config.toml
n_layer = 8
beta1 = 0.93
decay_fraction = 1.0
MLP neurons of a small language model. Each row is named by its layer, matrix (down: output weights) and neuron, and shows model dimensions 32-159. Each number is 50 + 12 x the weight over its row's rms, rounded and kept within 0 to 99.
A block is one neuron, or neurons of one layer that tend to fire together. After each block is what it responds to, as a language model described it from the Wikipedia text at the highest values.

L3.down303:57 38 41 60 61 59 41 49 38 53 66 36 52 46 63 41 32 56 43 49 19 43 46 52 59 60 58 43 59 11 47 51 48 47 36 62 45 81 51 47 59 45 57 41 32 62 35 60 42 59 47 48 68 39 44 39 56 53 63 27 32 45 08 47 68 39 50 56 44 48 53 45 41 53 64 48 47 37 47 44 73 49 31 51 66 68 39 37 56 62 42 40 53 60 48 71 57 26 68 39 59 43 62 58 59 74 60 50 53 52 52 37 55 60 42 64 63 46 46 55 53 37 54 59 70 41 62 45
L3.down407:45 72 51 42 58 41 55 26 61 44 54 54 46 44 63 64 49 49 35 55 68 53 74 67 31 44 49 39 34 29 45 36 56 57 41 44 51 57 52 57 61 68 54 41 57 52 60 46 40 44 68 61 47 67 41 48 49 47 42 33 58 31 46 56 41 40 75 46 58 38 61 50 65 59 66 46 62 58 56 39 57 57 45 65 46 45 52 47 62 45 41 44 50 40 52 61 56 38 53 50 41 35 52 57 39 73 46 40 51 40 55 43 40 60 72 49 64 63 23 66 63 49 62 55 75 43 67 37
L3.down439:57 35 51 57 50 64 39 62 57 58 48 43 58 48 30 53 57 54 46 41 47 61 40 50 28 36 55 41 37 40 52 49 51 57 51 54 49 70 64 50 40 60 70 65 45 38 47 37 63 69 38 56 49 59 46 66 57 46 47 51 53 30 60 51 66 51 45 51 50 74 65 39 41 48 57 49 66 50 52 43 37 54 77 49 57 40 62 71 54 70 31 46 63 57 68 57 54 55 45 42 70 47 54 51 45 47 41 48 73 42 52 33 71 49 53 50 54 24 59 47 48 47 60 64 50 44 51 84
L3.down643:52 61 46 48 62 64 50 59 57 55 63 51 45 53 47 40 52 46 52 32 31 49 27 50 52 36 57 38 45 54 46 48 38 48 38 43 41 72 45 36 41 60 50 55 36 44 53 51 40 45 40 46 37 64 78 48 33 39 55 57 64 48 59 40 41 61 63 50 49 57 52 53 51 52 44 40 13 55 26 43 54 52 47 76 43 46 46 45 51 62 48 38 35 33 48 61 36 40 52 72 64 76 52 41 50 34 42 51 62 61 67 51 48 36 52 62 57 60 56 40 47 62 58 42 56 53 75 43
L3.down650:52 65 62 78 39 38 50 34 19 48 50 44 55 43 57 59 49 59 41 42 61 52 53 49 46 51 39 25 62 58 57 49 43 49 24 62 42 62 59 38 45 65 39 34 50 38 51 42 40 61 60 62 57 51 59 52 55 55 63 38 49 40 57 42 53 18 79 55 62 50 74 52 71 43 48 48 47 54 29 39 37 47 36 44 33 38 55 61 60 28 47 65 54 43 49 50 44 51 72 56 31 58 81 42 53 57 57 54 40 58 42 56 30 46 61 59 59 51 69 48 58 50 59 49 50 46 71 51
L3.down1096:78 45 53 48 64 56 50 20 41 58 37 42 61 61 52 50 47 54 44 70 33 68 75 37 37 45 45 51 57 62 43 44 46 42 42 35 41 55 41 36 60 47 57 53 40 50 71 37 31 57 61 69 38 53 46 59 36 53 37 55 41 24 20 32 34 49 50 42 85 53 45 45 58 28 47 45 52 67 35 35 35 61 52 51 34 37 56 35 48 51 59 71 40 35 37 50 62 32 41 56 45 44 50 40 42 64 60 55 37 51 59 57 45 66 51 54 51 54 44 80 39 29 60 63 63 51 46 35
L3.down1661:57 68 56 39 79 49 75 29 69 33 52 58 57 34 44 61 43 42 51 60 54 55 60 51 57 45 38 62 55 69 29 58 60 46 46 51 35 53 61 46 49 61 58 42 43 70 48 37 61 39 61 45 55 68 56 34 58 42 60 44 35 51 78 46 22 70 64 51 51 58 74 58 43 24 55 34 42 39 56 72 53 52 33 55 60 51 43 68 52 56 49 72 49 54 42 42 39 40 37 59 27 74 44 66 55 34 40 61 53 40 43 54 53 71 69 51 50 56 46 48 28 64 37 42 54 36 53 43
L3.down2014:26 52 56 45 38 49 50 56 46 51 42 39 51 38 30 69 53 44 80 12 71 47 62 40 64 38 61 68 40 32 48 39 26 40 54 59 44 44 56 49 35 61 44 29 53 28 34 35 33 62 56 49 33 62 52 62 64 60 34 41 42 55 70 31 34 60 54 42 69 57 50 58 64 45 38 40 60 56 38 39 52 55 34 41 51 52 41 77 52 69 59 68 59 63 76 53 58 61 60 49 47 53 69 43 54 56 56 46 42 36 64 50 51 32 29 75 44 37 51 49 34 57 32 47 39 39 29 41
Description: Mid-title words in names

L4.down139:49 64 47 43 74 55 55 58 42 63 42 49 54 39 62 59 35 47 49 40 55 51 43 36 53 61 49 39 53 52 48 66 64 56 53 59 46 46 51 32 43 26 41 35 43 57 50 47 46 41 60 39 52 61 62 29 58 65 71 69 64 40 40 39 51 58 62 50 60 44 61 61 45 56 67 58 42 51 52 54 47 42 37 66 54 44 46 51 73 44 38 45 55 47 59 32 18 55 49 29 38 69 63 27 41 52 43 34 35 16 55 67 52 44 52 51 65 45 30 68 43 45 45 46 43 66 47 57
Description: Pre-verb auxiliary slot

L2.down241:37 64 48 64 69 58 46 51 63 70 41 71 58 27 49 35 61 49 52 39 50 48 32 53 68 32 36 58 64 43 36 58 58 60 49 46 60 49 55 58 77 50 71 46 41 37 43 32 40 54 20 33 52 65 55 59 46 86 52 83 64 64 62 34 49 39 41 39 53 49 46 59 49 55 51 50 56 54 59 46 54 54 46 36 34 26 43 64 58 39 62 51 49 48 45 49 67 57 59 82 65 27 54 44 70 46 47 44 41 50 45 57 56 50 42 50 52 45 74 45 32 58 55 45 50 47 63 53
L2.down286:55 60 63 51 62 56 37 42 67 65 53 56 40 40 58 45 32 41 44 50 05 44 55 47 55 57 65 52 58 63 27 50 63 44 34 55 66 39 42 42 57 12 49 35 36 61 51 36 53 40 47 55 45 65 37 43 40 55 61 65 29 40 50 56 32 34 48 49 53 56 51 81 40 30 40 65 59 53 60 55 61 41 57 42 39 45 63 58 59 36 40 28 57 66 45 55 50 45 53 57 52 73 54 55 72 57 51 39 69 54 54 64 29 37 51 46 62 51 51 63 46 64 42 49 70 62 56 73
L2.down730:41 42 55 47 48 73 57 67 53 51 74 44 37 57 77 48 68 48 49 63 51 63 59 61 40 67 58 44 37 50 55 59 58 61 42 50 53 54 52 60 56 25 53 48 52 56 55 49 92 77 47 45 51 48 57 53 27 41 48 67 22 74 23 42 41 63 60 64 53 52 40 55 51 46 44 51 27 49 53 35 42 45 48 77 36 42 46 48 39 43 49 60 62 61 45 41 46 45 62 44 53 47 63 48 37 57 44 58 46 37 41 47 36 34 50 34 47 82 42 39 50 46 59 42 45 40 65 48
L2.down1161:36 46 51 66 38 53 56 60 47 54 62 52 52 60 51 68 43 24 50 34 35 49 32 58 36 51 63 47 64 67 68 47 47 60 53 47 51 72 43 76 53 39 51 41 59 51 51 60 54 43 57 52 44 57 74 73 77 65 85 73 65 55 76 39 52 74 55 42 74 46 60 48 36 40 53 49 35 42 38 44 46 35 64 46 23 36 59 52 57 60 51 52 40 56 28 52 87 46 48 59 34 36 71 61 34 63 45 46 47 28 53 59 31 47 51 66 52 56 57 58 65 60 48 64 51 43 43 46
L2.down1268:41 29 56 45 61 51 53 52 23 26 47 31 54 62 68 35 60 29 44 63 59 39 47 53 53 57 37 75 61 56 45 76 50 44 46 54 44 79 51 67 41 60 53 54 61 35 23 60 41 47 56 54 53 63 50 57 56 39 75 62 58 57 38 55 59 49 55 43 57 38 34 60 32 34 45 60 45 47 40 49 49 46 54 58 39 54 51 32 64 39 46 48 39 48 55 46 52 53 44 44 45 70 46 69 27 63 59 36 73 43 33 68 48 66 37 41 47 38 43 58 52 47 33 50 47 66 60 65
L2.down1451:24 40 65 56 48 38 36 55 35 52 46 27 60 64 61 27 43 51 35 50 71 41 56 73 52 66 66 46 37 25 46 62 55 38 38 49 56 42 31 49 55 40 40 44 37 45 49 66 55 53 61 65 49 39 62 60 46 39 45 46 45 40 59 50 58 57 52 48 42 40 38 62 39 50 51 49 47 54 50 53 58 58 50 68 50 44 49 55 52 48 53 47 53 09 27 62 53 48 63 57 42 55 40 69 44 41 24 38 49 30 36 64 45 34 50 62 47 69 64 61 31 56 70 35 61 54 62 44
L2.down1507:49 33 46 57 57 58 66 47 36 31 54 60 66 32 60 62 40 58 58 53 59 36 67 58 61 46 54 38 52 45 27 51 64 36 60 60 37 51 53 51 49 67 63 63 39 51 46 36 48 30 43 55 74 54 43 39 56 59 53 51 59 69 57 32 79 58 31 44 63 45 49 37 64 43 53 50 56 54 38 47 40 60 37 64 38 51 58 66 55 31 36 39 40 43 60 40 42 79 57 60 68 62 53 68 63 42 51 41 44 51 63 61 39 27 36 39 74 50 47 43 38 63 58 57 67 62 52 58
L2.down1984:48 47 69 58 44 54 60 57 35 46 50 51 46 49 78 73 47 49 52 42 50 54 42 73 47 55 48 55 44 54 60 52 50 70 65 57 48 30 67 50 42 63 61 60 49 42 63 32 61 38 21 62 49 70 44 55 47 47 36 65 64 50 53 64 34 59 42 42 68 61 10 55 52 46 60 51 26 67 57 54 60 27 41 38 71 55 77 56 55 53 60 39 46 68 42 54 63 54 73 52 51 58 36 43 43 56 25 48 54 42 40 42 49 60 52 59 45 67 29 59 55 60 32 51 57 50 39 39
Description: Table header separators

L2.down360:61 46 48 55 37 34 48 76 47 26 35 35 46 46 64 48 55 46 33 50 44 53 73 60 36 58 49 50 50 54 64 51 41 42 62 50 55 69 39 63 44 53 61 51 52 26 70 69 43 37 43 37 45 23 63 54 59 51 47 65 53 56 54 51 45 42 56 52 42 09 35 57 34 60 57 48 39 53 32 47 43 55 24 55 62 48 45 49 22 58 47 58 66 45 70 63 40 45 43 49 44 35 49 44 55 28 40 13 61 38 28 69 46 54 53 83 63 36 36 61 73 47 71 45 49 49 72 67
L2.down602:66 50 44 41 62 44 43 63 63 56 56 47 54 60 44 39 47 54 22 30 26 46 47 50 61 62 57 58 65 68 45 48 64 53 44 53 79 43 56 45 66 44 26 52 46 51 55 51 64 46 37 65 67 43 52 31 39 65 60 41 29 64 62 70 54 59 67 60 44 45 46 50 33 46 41 70 39 44 74 55 71 52 40 44 39 53 33 52 49 54 62 38 35 58 59 39 29 55 51 39 25 55 43 23 36 47 45 59 50 52 51 49 47 48 36 49 63 60 48 49 43 20 41 68 49 55 55 56
L2.down1023:55 52 50 40 55 69 55 54 52 44 32 56 23 68 71 44 61 55 49 32 54 42 41 38 68 61 41 45 56 41 35 61 61 52 40 67 55 39 63 46 41 36 48 65 55 33 43 52 54 42 51 47 51 67 64 47 50 42 62 70 45 82 64 49 53 48 45 71 49 41 56 56 62 69 35 59 50 31 46 50 56 49 43 39 53 73 58 52 47 48 49 50 45 48 37 50 48 64 62 45 42 51 40 54 56 64 35 33 50 44 34 35 43 53 52 51 76 59 48 46 48 50 47 60 49 41 27 51
L2.down1107:47 58 54 39 52 45 46 64 50 62 42 60 39 69 75 56 57 43 41 16 38 59 53 53 50 77 27 35 37 51 69 58 54 64 28 47 66 46 50 45 43 43 23 54 54 16 51 68 57 40 41 54 60 62 49 55 51 49 52 61 40 58 65 51 41 37 27 50 56 40 61 59 54 60 47 56 36 39 60 61 56 35 39 48 41 54 51 57 53 55 46 74 60 56 79 43 27 66 53 53 50 37 59 60 58 41 33 51 46 57 37 47 38 48 50 38 69 54 42 55 48 59 56 46 37 46 42 56
L2.down1388:53 31 82 62 44 33 59 35 54 38 66 57 68 57 46 48 51 41 59 35 59 54 55 61 59 39 63 70 52 48 65 51 55 59 60 55 55 44 57 22 46 55 30 39 46 45 50 47 70 68 35 51 48 47 48 28 56 49 43 59 72 84 33 44 44 61 38 37 59 21 52 68 41 22 58 72 38 30 81 54 59 27 53 46 48 50 36 65 44 55 52 48 44 50 65 52 74 53 57 37 43 41 35 25 38 53 35 52 54 49 61 43 49 56 77 31 63 53 54 36 65 53 35 40 69 46 63 59
L2.down1523:64 58 56 38 36 44 53 39 51 46 53 42 48 85 43 48 71 60 36 36 53 66 50 35 51 44 56 23 45 49 64 42 54 52 55 62 46 51 30 32 67 35 30 50 49 44 41 68 60 27 49 57 46 60 48 65 76 45 44 57 29 57 41 69 46 61 57 52 55 36 18 56 71 60 48 48 25 39 52 63 67 56 45 60 52 50 48 38 47 57 46 63 40 55 49 58 60 42 51 50 72 33 65 50 59 54 45 33 48 64 40 60 27 47 31 42 52 68 43 36 66 40 56 35 32 41 40 49
L2.down1548:44 60 61 35 46 50 59 76 52 56 37 58 65 42 49 36 27 73 59 42 38 63 49 46 47 49 50 49 48 40 63 53 72 73 57 64 47 53 51 52 51 62 52 53 61 47 41 36 78 39 32 54 75 42 58 22 48 58 35 57 56 65 48 68 67 37 30 42 65 44 70 70 51 65 56 58 29 26 45 32 44 45 54 56 73 56 82 50 55 37 56 61 58 56 44 57 46 75 62 40 66 47 19 55 59 44 33 41 61 64 30 47 48 54 50 65 63 67 42 48 47 49 43 59 43 47 70 55
L2.down1742:43 44 57 60 42 47 56 51 42 53 30 46 64 47 25 50 53 38 37 34 43 70 62 51 33 58 61 55 60 36 79 46 42 75 66 56 41 50 47 48 34 36 44 58 44 53 53 51 52 46 40 43 55 70 14 46 60 53 55 48 47 48 46 55 20 55 41 62 52 47 44 64 41 57 52 47 36 59 68 54 64 51 48 58 45 54 60 69 64 43 45 34 66 35 66 44 46 60 61 50 45 66 42 39 44 43 70 56 36 50 66 38 55 43 48 35 40 54 43 47 77 50 36 42 34 30 64 55
Description: Pre-verb infinitive/modal marker

L3.down459:50 46 66 74 32 30 32 58 50 41 39 59 54 40 60 69 65 30 60 56 46 38 66 34 56 54 49 44 36 52 39 60 52 33 65 42 37 55 50 46 26 42 49 56 56 61 49 31 50 49 36 30 55 57 48 54 52 64 40 46 30 54 67 62 42 40 37 67 32 24 50 59 68 46 65 57 38 55 65 40 55 57 36 54 31 70 46 49 65 59 50 70 61 62 23 41 48 59 22 40 47 55 64 46 56 42 60 46 61 45 41 55 51 48 51 63 62 47 36 45 45 30 46 41 55 63 41 43
L3.down462:57 54 85 47 61 41 40 38 56 47 21 57 49 41 51 49 39 58 43 36 55 59 29 61 50 60 66 57 56 70 49 46 50 60 54 55 61 52 50 52 38 62 45 35 32 33 32 55 43 62 63 54 26 48 69 48 56 70 37 59 66 50 38 36 65 56 63 45 59 40 43 52 58 48 30 57 39 56 54 47 32 44 76 56 66 48 32 49 60 50 26 60 58 63 55 41 56 56 53 53 50 69 48 40 52 46 44 30 50 63 66 37 62 63 46 69 63 39 49 44 59 42 69 49 55 55 54 41
L3.down808:61 68 56 58 31 46 54 67 36 61 42 42 35 80 78 60 48 65 43 35 30 43 57 44 55 48 39 51 49 48 53 53 52 70 56 60 61 23 46 34 59 47 46 54 59 37 48 69 66 63 40 39 54 50 37 43 44 56 40 72 44 65 56 54 20 50 35 49 61 43 25 69 51 52 47 58 55 29 51 67 49 46 58 45 55 63 53 56 56 65 35 73 58 58 60 76 45 43 39 42 47 41 59 36 77 59 54 45 37 53 49 53 53 69 62 46 70 45 72 50 23 55 61 52 55 72 63 47
L3.down873:26 51 60 53 45 43 53 53 46 49 49 47 48 41 64 44 55 42 64 38 38 48 54 47 55 54 53 55 70 53 49 41 49 40 53 58 64 52 56 70 39 43 58 39 40 63 29 66 64 57 36 58 65 43 67 60 60 62 37 46 63 40 45 60 49 36 37 58 47 21 44 21 64 42 44 78 70 53 68 42 55 32 51 62 47 49 54 69 44 52 63 75 41 43 62 64 44 66 52 48 44 52 50 63 38 58 51 31 56 46 34 61 60 62 64 75 59 37 27 55 52 48 70 75 66 62 46 56
L3.down981:51 44 41 41 42 53 60 56 30 55 45 47 46 47 65 55 52 34 35 46 60 50 55 37 57 71 52 58 28 58 49 51 54 52 40 53 55 52 31 45 47 53 60 63 28 47 50 45 72 40 66 47 46 66 52 57 64 49 61 62 50 45 49 56 54 41 45 67 68 36 29 57 64 53 38 60 34 33 67 50 46 40 54 41 18 59 54 36 38 31 51 84 63 68 42 41 28 60 36 59 57 54 62 58 42 57 42 52 47 54 64 49 33 58 74 60 64 41 57 60 56 51 49 52 30 57 38 62
L3.down989:78 42 66 46 60 37 62 51 41 45 46 52 28 64 44 66 47 52 34 45 34 59 46 55 53 54 40 77 52 54 71 53 66 71 54 59 77 74 55 63 45 47 41 32 55 56 46 32 52 58 50 54 52 59 27 72 51 56 36 55 63 54 28 45 43 61 60 55 52 54 67 39 54 84 55 57 64 16 69 52 41 35 43 56 33 45 48 61 59 33 43 32 48 57 58 53 45 36 62 50 32 52 49 34 48 43 56 30 50 43 56 51 52 58 53 60 50 32 67 62 75 45 33 55 45 35 26 66
L3.down1699:58 50 34 39 56 41 33 17 53 48 38 45 65 45 75 45 39 58 44 77 48 57 34 64 44 62 38 47 61 49 36 65 52 60 57 47 62 55 57 53 35 59 38 47 74 41 42 41 58 63 60 69 46 61 54 57 71 54 49 49 44 44 65 55 49 36 48 50 52 48 63 57 65 63 23 38 66 54 40 52 53 67 29 57 43 42 53 62 47 64 34 62 37 42 44 65 53 68 69 41 46 58 64 64 57 28 67 29 39 52 42 60 49 39 71 63 38 45 51 49 49 61 52 53 66 63 31 39
L3.down1912:55 47 62 49 49 34 45 57 48 37 74 48 40 63 59 78 53 33 58 37 37 70 44 37 35 38 56 64 40 81 57 62 53 61 54 65 60 32 38 52 51 56 45 32 63 54 53 40 58 68 51 19 61 36 49 65 21 68 38 48 44 64 43 65 50 46 70 46 69 46 61 71 58 64 48 39 73 38 62 56 57 40 65 39 42 56 38 51 57 48 51 28 68 40 48 73 21 52 36 46 51 50 59 39 60 31 54 58 41 71 42 51 34 49 51 61 50 59 41 25 58 46 48 44 51 49 26 70
Description: Infinitive "to" after verbs

L4.down323:43 39 55 57 39 43 52 53 46 51 54 40 60 40 57 67 41 49 59 39 54 63 48 53 83 71 68 37 39 41 57 56 49 62 33 49 74 45 41 41 26 34 59 32 46 65 39 67 60 43 58 44 54 54 51 58 38 42 75 45 68 54 55 31 48 31 59 55 26 64 59 60 51 34 45 51 60 54 56 50 66 43 55 76 56 53 57 60 36 67 49 49 51 40 53 27 51 68 81 63 58 42 60 51 58 42 52 48 43 57 59 49 52 38 64 71 55 38 61 32 45 52 29 51 47 30 34 67
Description: Mid-title capitalized word starts

L2.down377:59 74 49 54 22 62 78 41 52 32 58 39 43 36 36 38 32 30 67 56 49 46 67 58 55 52 76 54 63 32 49 49 64 61 43 58 47 53 66 52 55 68 70 53 37 42 61 43 34 42 56 63 36 55 43 77 66 39 55 61 61 39 48 71 51 20 59 46 49 29 68 47 57 47 52 42 63 33 47 45 51 48 38 58 50 64 87 36 65 54 57 29 43 42 64 60 64 29 74 55 39 77 60 32 31 60 37 38 48 47 47 54 38 70 54 37 65 62 47 44 59 59 47 51 55 55 49 38
L2.down402:47 60 31 48 63 39 68 62 50 66 56 69 67 52 73 42 54 47 51 47 71 27 47 40 42 52 60 29 55 50 69 35 59 47 51 48 49 45 37 52 44 71 64 42 26 49 45 43 40 52 61 73 51 55 30 59 53 53 48 61 67 39 46 64 35 50 50 48 41 50 47 49 49 39 59 53 57 63 47 52 23 69 40 31 45 55 50 43 47 37 22 53 62 53 38 40 43 66 80 68 63 65 75 36 34 41 37 60 66 64 43 46 29 42 58 51 43 42 75 53 53 56 57 58 45 49 36 55
L2.down1100:41 81 58 51 47 51 66 39 50 53 43 44 57 52 50 59 48 52 67 77 62 61 58 53 37 47 53 36 51 59 39 43 52 58 51 25 38 47 58 38 40 61 52 57 52 50 52 46 33 67 76 42 52 58 51 61 53 38 61 33 50 43 50 61 33 38 55 56 52 33 60 83 64 49 46 60 47 62 48 57 15 52 74 76 34 54 66 48 54 38 44 58 66 52 59 38 60 51 57 38 63 48 41 40 39 53 49 62 51 26 48 76 37 60 65 55 45 49 29 49 75 51 49 46 64 40 83 50
L2.down1275:60 58 67 45 42 34 51 25 62 37 64 52 35 50 54 48 30 46 51 59 48 78 50 50 61 57 63 56 34 69 33 57 28 41 52 53 42 46 65 30 49 73 56 53 71 65 54 51 67 59 48 44 60 50 39 57 44 50 73 41 47 69 42 56 76 41 63 70 30 66 44 74 39 50 43 40 72 40 46 53 39 51 31 52 41 50 60 58 32 58 44 44 65 56 48 78 69 40 48 45 57 76 61 39 55 55 58 75 50 62 56 52 45 81 44 44 51 34 59 50 61 29 38 46 52 45 45 52
L2.down1329:38 41 31 53 64 39 37 61 57 49 45 53 47 58 53 59 57 54 54 51 45 42 64 37 55 67 44 66 49 48 47 49 51 73 50 41 41 41 54 62 45 48 67 35 26 59 44 54 17 51 56 33 39 56 69 63 60 57 48 43 44 28 40 53 57 40 54 50 30 54 48 56 51 53 38 51 45 71 64 37 45 46 59 67 38 37 62 46 59 37 48 49 52 25 39 54 57 41 32 52 82 61 48 31 73 68 44 44 40 75 28 49 61 44 53 31 54 42 25 51 34 38 45 52 33 58 50 54
L2.down1475:43 42 71 56 38 52 52 47 51 45 69 38 60 48 41 68 58 43 57 40 59 50 61 57 76 58 60 18 43 34 60 40 50 64 53 46 81 29 66 42 56 40 42 42 37 40 37 72 57 44 65 44 36 37 63 57 50 54 51 52 41 43 51 60 51 24 60 61 64 57 46 55 53 32 48 35 54 57 62 41 77 44 46 68 31 47 52 56 69 62 39 29 57 50 31 34 57 55 57 54 54 40 57 74 49 63 59 42 55 51 56 35 50 53 68 42 47 56 54 44 63 44 48 52 46 35 52 36
L2.down1885:55 42 54 55 67 36 34 54 51 37 59 68 48 35 95 61 64 29 43 57 45 66 42 41 49 63 56 59 51 29 49 56 82 56 45 45 31 41 55 37 48 56 60 52 47 49 57 47 46 58 56 41 63 35 50 38 44 43 34 26 53 60 48 48 63 45 70 55 55 49 47 70 50 40 45 43 50 62 58 40 33 60 48 90 47 26 57 42 54 50 33 57 70 34 47 53 58 58 30 54 47 43 62 52 53 60 45 64 61 46 45 61 45 57 49 40 45 51 31 33 46 52 50 35 50 56 64 50
L2.down1911:46 67 39 34 46 59 37 49 56 59 52 63 51 55 59 67 43 48 69 43 53 62 45 46 70 69 60 34 43 32 46 50 35 58 38 50 29 58 53 44 68 61 42 35 45 53 63 42 49 37 47 33 36 33 51 48 43 59 52 43 40 56 62 54 60 51 46 64 47 62 52 64 42 41 61 60 45 39 39 65 48 58 40 32 62 41 58 69 53 61 38 76 46 35 45 47 40 56 53 60 57 40 48 53 44 56 72 48 69 60 49 43 57 43 33 52 26 68 40 37 48 44 53 56 48 51 49 69
Description: Title-final words

L3.down280:58 56 46 54 49 55 59 61 58 51 50 66 48 37 68 39 45 77 67 47 32 52 63 45 44 55 70 31 47 82 41 52 46 59 46 58 59 39 41 61 26 33 58 66 39 41 60 88 51 27 45 60 56 36 39 46 63 50 57 71 54 61 50 35 55 59 41 35 21 61 41 42 61 53 78 51 39 40 46 60 55 56 50 53 50 59 42 47 50 71 44 50 58 49 51 21 33 63 54 61 65 53 44 60 53 52 53 71 26 43 52 36 48 67 83 49 68 53 39 35 65 67 38 42 55 57 44 50
L3.down537:48 42 45 53 65 40 55 62 75 64 57 46 54 55 36 67 45 60 53 46 42 44 22 56 47 23 47 50 55 67 41 64 40 60 43 56 76 58 33 49 35 52 38 54 60 43 75 62 59 50 69 48 57 58 79 44 50 66 82 64 46 61 44 40 51 54 57 24 17 50 43 44 50 35 64 48 67 46 44 59 71 56 49 29 74 76 46 39 42 52 50 28 50 48 38 44 48 29 47 63 32 47 36 67 44 45 42 58 63 41 39 51 59 49 55 26 44 46 56 42 52 39 46 52 69 53 31 76
L3.down610:64 35 56 55 38 42 48 54 46 42 60 58 45 68 54 45 91 41 71 30 43 52 40 67 52 52 45 55 64 63 53 37 43 53 44 53 49 77 53 49 68 54 55 41 47 53 59 61 43 39 52 60 40 58 52 40 68 62 45 61 51 58 83 55 52 64 62 53 73 57 61 76 56 55 69 58 55 62 53 54 40 26 71 34 31 52 61 62 45 39 38 43 54 45 37 45 26 36 56 42 49 58 48 51 29 47 58 66 30 61 59 27 57 54 56 56 40 60 50 52 44 56 55 53 44 75 49 63
L3.down1117:51 41 33 30 35 42 56 54 45 56 30 60 67 35 64 37 44 55 72 45 54 51 41 58 52 69 60 60 36 47 60 50 71 36 62 57 33 68 54 34 68 50 47 61 47 52 60 70 55 42 37 53 67 48 56 71 68 64 65 52 45 50 71 47 40 51 50 31 34 60 39 48 51 57 65 56 58 66 64 38 43 48 46 63 51 45 54 51 76 51 45 45 47 39 66 33 45 40 54 59 32 54 46 61 59 33 41 44 51 45 55 71 56 55 35 39 79 37 70 69 58 30 51 50 36 60 63 54
L3.down1274:47 70 69 30 41 32 52 56 46 32 53 39 62 53 61 37 38 49 49 56 49 56 52 64 34 48 50 44 50 33 68 45 62 43 60 49 42 45 58 57 66 49 51 41 42 57 56 81 49 44 56 48 51 34 51 45 46 70 57 40 61 57 55 57 56 52 54 38 69 30 55 53 52 57 82 70 56 52 46 70 60 35 31 49 43 60 49 28 33 46 44 23 59 35 54 33 44 58 53 26 47 54 45 28 40 68 36 49 54 36 52 38 48 52 53 58 45 21 33 63 52 57 62 74 34 61 67 41
L3.down1470:57 59 41 65 41 66 28 47 59 63 33 57 47 64 57 43 43 62 60 49 51 55 56 55 55 50 31 44 36 43 71 63 41 46 64 48 65 52 55 49 34 35 66 38 68 65 53 58 71 48 40 57 40 39 54 49 44 36 29 40 69 52 57 77 46 78 39 44 41 56 45 56 60 45 54 47 79 60 48 51 34 56 64 58 61 70 56 65 65 41 37 57 43 56 60 46 57 65 45 66 54 53 51 50 55 51 28 59 65 18 31 55 45 65 46 40 23 58 54 57 63 65 42 50 54 54 65 39
L3.down1585:56 51 38 61 43 48 36 36 27 53 57 40 53 40 55 44 34 50 48 53 51 40 60 52 49 42 57 34 63 61 13 41 65 36 32 55 50 46 59 49 46 45 52 26 43 30 57 68 41 59 51 77 46 77 53 75 62 61 52 58 22 38 68 62 55 54 49 71 43 60 38 50 39 75 51 47 50 51 63 60 45 50 55 65 47 48 48 38 49 53 41 63 55 53 58 62 66 68 49 50 80 49 61 39 35 66 36 58 69 72 56 35 52 50 48 36 32 44 43 37 38 53 49 47 53 79 65 65
L3.down1595:54 43 53 69 34 53 39 33 53 58 61 40 42 45 61 61 54 77 51 66 47 50 47 44 49 48 38 40 31 52 58 67 45 46 51 46 57 54 53 74 69 56 49 51 51 58 61 47 47 38 65 72 72 70 80 76 53 56 62 83 67 52 48 59 26 49 58 60 58 64 55 34 72 47 56 65 46 67 76 27 41 45 78 60 23 54 27 65 64 52 32 59 44 61 49 59 55 57 63 82 43 40 46 54 53 58 31 47 36 38 56 49 50 50 46 51 44 52 42 47 47 47 35 55 40 70 74 32
Description: Table header separators

L4.down321:59 49 44 58 31 20 44 35 52 58 64 67 67 59 76 50 56 51 70 43 59 67 58 49 60 50 48 52 54 47 43 53 55 37 54 59 53 54 61 60 52 45 60 43 47 40 49 62 42 32 46 71 45 62 67 76 62 50 51 51 29 54 79 70 30 59 60 55 67 38 53 69 56 51 59 49 41 47 71 21 40 51 40 58 48 56 68 56 45 40 46 58 76 51 42 52 47 61 59 72 44 52 57 63 47 52 27 62 30 56 53 50 55 62 61 62 61 60 54 58 44 60 30 50 49 64 73 48
Description: Table header separators